config = dict(
    n_layer=22,
    vocab_size=8192,
    positions='learned',
    qk_norm=False,
    init_std_qkv=0.0265,
    init_std_up=0.0265,
    init_std_down=0.0,
    optimizer='muon_variant',
    schedule='wsd',
    final_lr_fraction=0.0,
    train_tokens=460100000,
)
MLP neurons of a small language model. Each row is named by its layer, matrix (down: output weights) and neuron, and shows model dimensions 96-223. Each number is 128 + 32 x the weight over its row's rms, rounded and kept within 0 to 255. Numbers have three digits each.
After each neuron's rows, "fires before" lists the tokens most often just after its 100 highest values on Wikipedia text that the model never trained on.

L5.down333:117100123101100171089061133114185120100117156101189123183155207146110150164176092123160057154131130114174218095142155070161181141125142171143118132127146105146107184212000128098136140092141167135097117131112120121149122104159143140113113132131124125150124156107080093141153159133086155132190100141158080171120128096162132138116153109141173124139158104165156118160128136139111144158155
fires before: "=", "Personal", "Member"

L6.down174:153151095083131118096099127129164133111153141130119120130183123086125141179113121141189072117130124097032112094131155101156172096057101111183109095142105081130087179131094097143159145140169117076114177140148143131163089062079150180175099128118115127160072170120142080170113116099140157059158147134095131121142169138114052084191136120140209096107163069151115114143187100160111153159075
fires before: "=", "-", ","

L2.down185:142150134120160131105124128181081164105155135109096176132109157149082065114162115135151121095138117125066117101139141077060110144165171129158179118168098120208105153132167096146155106086185087143141171096077106097159096112116155183106115098150099158133098195128116121083137065101132120147117131169120139129173105139187153140105145191168115140140125105100123136159131121102201129197072
fires before: "-", " after"

L9.down639:139183111153160101110142074094099144152146164105194113165138112082118180115129135045095131208142115137124122181204153095037095155139153148140150122093169136117077151118127125067174112117127134170068135103096156144169106057156087075088103104100113109115101091110115171077072117113122133109111128119135175099144139140117082165168125119124096185139133105165144172100134127155083146082073
fires before: ":", "\n", "=", " (", ")"

L10.down513:116194114149097199164097116209089138066120141109106081106145180079138106155189159153123133099174110078103136133150099128152115143141097079115126149121140167146095091169172139107170140100130124168129112122137123115139160060090154120049156126155197134167050103159127145124117111117111175116079087113107083113114100135162108058104144107132179072158124136124113128094150122164099112150131
fires before: "|", " |", ".", " −"

L14.down17:141162150134094122211190151082110100158074166141094135172131129114142229050150097118112166123152105166159144138116104139132126203133109109094134168107128145121100136115100126142069080149134108168127126157137192102067123149117092071163125126133139106184109119132120122088118108139114149078130127130109174094169128125175160112118133144106112218122127070117171128075088078158088105151125
fires before: "|", ")", "=", "\n\n", "\n", "  "

L12.down527:144154110121106128157071130140155154130122122166169057134076194171155090124145099145121040114141098106137120132102185082121156184156121125132123112167138168125123124110099127122152093120125067040102087038133166127236152139101081107166128158138168170167099140145132153079153098113116073108147161144101088109123119191132136143141101106129067149154180179146129154120137086090165147133126
fires before: "="

L11.down55:146116143082149162137164151103168174132144099063137120167153122143167120186118145143111067165165148162164118111104111159132166164109151140117151122113104135120097129103161131150129144061129046000147111102155195130224093130120107085125108134133102123107077091112156156133155152173153103144090134125131125089124150134125136171160110105111126148159089143113125090140164092153150169127134
fires before: "="

L14.down585:159140149138158111113103084151154149183110114211129123113164114120098154137123096135120113134157204150109124165136087107137126149132101094178145160089043112087151150147123111038051093191082103155114189109134165101178131179167143138145144042086143082134142086144131160126086094117118070157091145156105171135096122153073125043121102145094126089118100146119163125132144169120138119130051
fires before: "|"

L19.down532:128066124130194125152072131160125153166107078143127130116116081121105131212107108145115218120091135174161138111104172090108098114152167136113168098121130123118137086181146078071127105122112129255112110135075118172135149187181140114125127163134170123119127103137132104157111216106151185113141098107102090138116084124141146123178120151130126090153127078197180120089171126123146146124135
fires before: "|"

L6.down241:111115131127171143158106123097130118094081101138108060140114117081192152065146147143121098157120075181112173129151159232113128142108121103098176099151079168111119118104133098130179142208142150170128127144212116151091168113112136095108121177120180138113061136068104086117101185148073131148147133104157071122169071153141114130144102088113132097145115084132141110123100077138113121164111
fires before: " 0", " 1", " |", " 3", " —"

L12.down591:146123156131098147132148138123146085103120100075181107160106134154146117129079165166108042150143173074148133152110116082148135170099102117132170120155108109106121149190103118143082122109118139000154123169153072150255115115136109186144075140124103117109178143125146113124087147150153096147129128129161112128143119165168090147103108120168111149098089150123146147128140152167107100162102
fires before: "="

L2.down96:140093119109137165091169115080160102158086125167094116185155090113137144163166152135170157081130142169143165123124064166136116140147172177154120179130074069079220178156099108094117081138106150126119175109121113140117107132095159175131132162108131155110073079173090153126159142118132107119153169128186159114070117095069113133152114107146124163167113095122099160144139142091173118143125
fires before: "\n\n", "\n", "=", "pr"

L12.down16:108189137111186130104111123176153109183143114112082111124165120092091092158170073185193241095124148138138094203148146125105146159147172173153084166140120083087149103135157083112091112153119111211125148145132065130115119137119167121133129138131172117157096157134099103114126114078139125138082126144148079144150135111119099140123101111076101100173106142144081201114123110152116141152106
fires before: "=", "-", "\n\n", " Re"

L12.down6:084105142100113124097140076189152174174196098082176108134100148129109120078126090105164122108149132115118107195069102127169168188083064063092080170088094153111066173125124157117088202113143105127138118118074153117081113103143130179140093123122169138100176124133162135138104146138121090140159139170143096137135146134103149161134127125135123069069098138086105128205125099117145036140125
fires before: "s", "y", "t", "red"

L11.down20:071099179132139098152112123101189026127123069129138132151151163132119126117080107072102185117113109110142164119130126103116136074127115119077209157108110173157123134146150098160125104116138120232126182078087140169108141098163099154181104156122129058117157149071123147107152087131129183135110106048119161181114183125174090164115128065169156084128136168165085113102204143114070100141130
fires before: ")", " is", "\n\n", " an"

L4.down627:143155131122131099151102101150085105140138110131108140141088151151137086157115088104149120137101106137080102084122150070095125160043205086155138135145131115113135112089093164181122137108146130118139143116104113157135194149149122155086069113120164104184096179176151053092106108157122168071097072071159115162151099116116077175168145140179087114095102194154115103126100142140152143109112
fires before: " |"

L9.down337:123191205134129154124135140188087142155130136117130142175100133099194165139099139098170084117151111148028086089165146121143165115146093145143140086076155113119156121157118110076180085156173152140166132110110143142153168128081087109157152224116146071120117088114078087100173138154121110115125133046218164142139081152133107132128146114145128109123100090106133167110128086100091080078124
fires before: "-", "\n", "E", "W"

L11.down152:132121117119074140084125111122155111155144134089157087102115131098091134144103173098105061107119148150105132097066134158158142113087096163113132077111137114123111145108126135133107150109128083000127170140175186099255152136142130130127093154109113158121140135148125142127128098156110077129190089126145145145175180129073117080147145116193135153113123151103131127141117147117142112122102
fires before: "="

L8.down43:138200139158111167147153109184142159181176065178092122118100115097129100133110151145137084161109123115096158128124103107144172102143065155128148063187136134156136080130135155116143116121131145102178147117147141079183115143123092120148135155110162056061122139140117100089110173098128122125110089086139174121129161167093096110166190114166115118109135041116134140155151092067103130162070
fires before: "-", "\n", "row", "n"

L12.down304:131107069124107169095156115144138112117103145107146133163104100117101069131129165119150075128151136124094137130089133103162178155104145170102100071115172102162079128125133102179134146062137116000139102115146149107252104155088085186138112103104149170078126109070117147147156100137153119172136085139131136163150194168103132140116106187142148181091144155115096116136107138148122154082111
fires before: "="

L14.down56:104136205149104143114094135147166186174125122113157115078150111106123135119100158155161116157105136178158113091080100102119125103143100075130152120130115117132108136095123127176102152191169048071137169095105135133253123123089160100154142163144083122086053083124162160084181136108166101132194146149154171148199145085121139103130106169104102088106107097131155134173118127065137110146139
fires before: "\n", "=", "\n\n", "-", "|", "The"

L12.down583:162150180118161165111116097124194175170159218107132106130160115112122138133088175141092126119153108115118136130087079079119127098110154159122177147132162131120126133145122127172118127135145103003137166168097195099253152122089116136134138116176148130199165087094156146128149086182083070113125087165089075124128100130129108120084104092089123147156142133091156133162125126143099139089161
fires before: "="

L5.down223:066136108105116163131124095150155139142115128131162141117058108122167167124123181171121127102158135163104104175113169156168157144091128078186161146121138071114169161083098164120144171145143093110163092114119118118137239064131161133147154132076078145167097159167186121114106122115094064084121113170130102135138149055141136171169117131070118102126070151162174137161114146087146132127067
fires before: ","

L14.down615:104156142150163074130143135123124104159124165149125109082144111094143116084165204124113079168176074135205112155063140142136085186121157142115135107107121129080135089073137128116125159132102155028132169110153107192161126154156135119150112120166132107131179114114066118138103132178196086125121087191169139108146136207108114129110126107154167107144069167187178143112123073086180103099166
fires before: "|", "\n", "CE", " was", " Mas"

L2.down157:095127179112084168063150135172167107048127141044139165132073142072117101139135140063159145135156097139126162118154135134151093165133156141102134126161118131157138133159142191129101121063109114094082156165132078116162170124153155145090175126169103167071091125093156160088120138157148073162103114195070153136145100114164116174151124141162114104169119166148131078182096154125110152128145
fires before: "-", "="

L5.down107:196113152129128100162160128122142100207071119164202117130161120116130140172115138091112191167118143105129135134113068143103149130157088109154103236094108096108110157140144137140120155106215144130181100142140174135077147100118115114154121096074128098143107151090160119124099168133110131116155111151121126108109114134170092143178182166138100064082108117115126151098108130146097116181026
fires before: " |", " medal", "s"

L19.down192:141171092125148142152074173133109169151143131100135198127099158192173144112122087076096087149098189138183109093128139110106087189153104083164141113163151152142109092120084150075145111193128123200173182077092096153165108114129163212103111146115133071125158137160146111100114100064105058160148114103182155108087145143125108076134081069090117112135175179133167172190092096138131110157132
fires before: "|", ".", " |", "inc"

L8.down12:102177127145121150104103139032130106111155156100164081125119152078164131164148144044124143169126123112057115131130160089117146208113146188142124157088164143144106127109141123146156167083129200193087147130082160159178096161152087141127137110130182107147195114113132069114156147103142181135138153123140161120107144151107151143052090135129095087138173089082148101094149097109120076091088
fires before: " |", ":", " votes", "\n", "="

L8.down426:109159147140174152143109117107159129112114107074151128108101084108113143085097117071147240149126080129159144105137113121133141143149155127158168116134134126145136119152140138178129092177075157180148151154127131166114131114122124140214066164104127089088098154089139051040095126120136161050152098086148123105145111141101113176120166092114149121116080119139128146159128073150147127157140
fires before: " |", "%", ")"

L15.down616:101136094127109154142158153161163174122167132166159103157121137081116145134183095130109130061115056122166126132116108108066177126161167143162157111109148129124179071087108113156121161066115130207139118116191108170081141043161136114153134122162111124149131146119147135097124077101131128100091084093122128110159131106148167077114237126135126158188102114138113073123083106182151120115137
fires before: ".", ",", " and"

L5.down624:164105165153123166180145091095078063102121156148109104128127125092134149155140177146148194091133111177178171144131134156136135145125144155220132143160168122133089150071109103123127127150106132112150118171067117132123153183151140117145118078092101123117179096119163142135092119094118114093125128146103142099170125144133117193127137089158133155119085102090142132091179054088205082095166
fires before: "\n", "  ", "|", "-"

L15.down638:141126130113136157131154097137143134195147142199148154155174136089048156101151220142139115161134132107110143094117080146092137169083125157142139128064081116128082144121166143138066080107135087115129099080148130130168138161117121166122177157134127124149148109118130150091115153110145181085095144114144176057185143134135149147128162054109126086149129133102130167144145084116134137129086
fires before: "s", "t"

L12.down241:145103128068128093159154106138178117125153134125157112169150095175178118086192104175157078079127158140085164104139166161128143164137092082080137104119141094125166150116104177197134144114104154109124122137096172124065072120171129172143142149081129099131111081155103137085160071047085102113164116188123138169196131129136119087131076122097079094057164157176162170131096126102131098115123
fires before: "s", "t", "m", "re"

L15.down427:093075136145154122183086145180137129127087112172120173099182165106154129115097116138130120116105177167121167119095111089121112137129106097113121119110100152114121115146151081077171104158130158119127092048111184159201119100113140128141102157151089080090179100168138208097093117156126142157111123159142065124121095197090142071108125152173122166089170149186152148156119140035156151138140
fires before: "|"

L11.down572:085136138106081122086131161125118149148174160126127097145131143208105149123153164098130157210138160099128129110068130159112194127136115121160162121125122110153102152168148104098140049104121109200143151079164098129186109098117108137144150190046138117151156122162150117128126062123082090069120075174102148134116087141098109134161118126140157157169114095093166144120210112111092125106137
fires before: "s", "os", "e", "ine"

L6.down39:114151173110105093080096129115114150128125153148090126182150119114128148189198088092074136158085171116151119153117183129164121170117128181079176148150155117154076116182161168066149151011134110151119126144136132118155121158102207240136100121064150185142138153165084063148101176150132128105143125136135077192092143095103171072132173077121202144148188138112117098146067151129140106142156
fires before: "=", " –", "d"

L8.down620:087185096106072132138095167125162106151150177104089134083158132111145158120114132092103123132176074108087152155082133130086119129046173116128173122108094146126191133158129101136052157128116150075122176124135087130106172150112088127141131080133101172123130094105129118104104097143130097156193124134095120158065060084171099154095137083123143128170126108142087104151138121197139112153140
fires before: " |", "\n", ".", " b"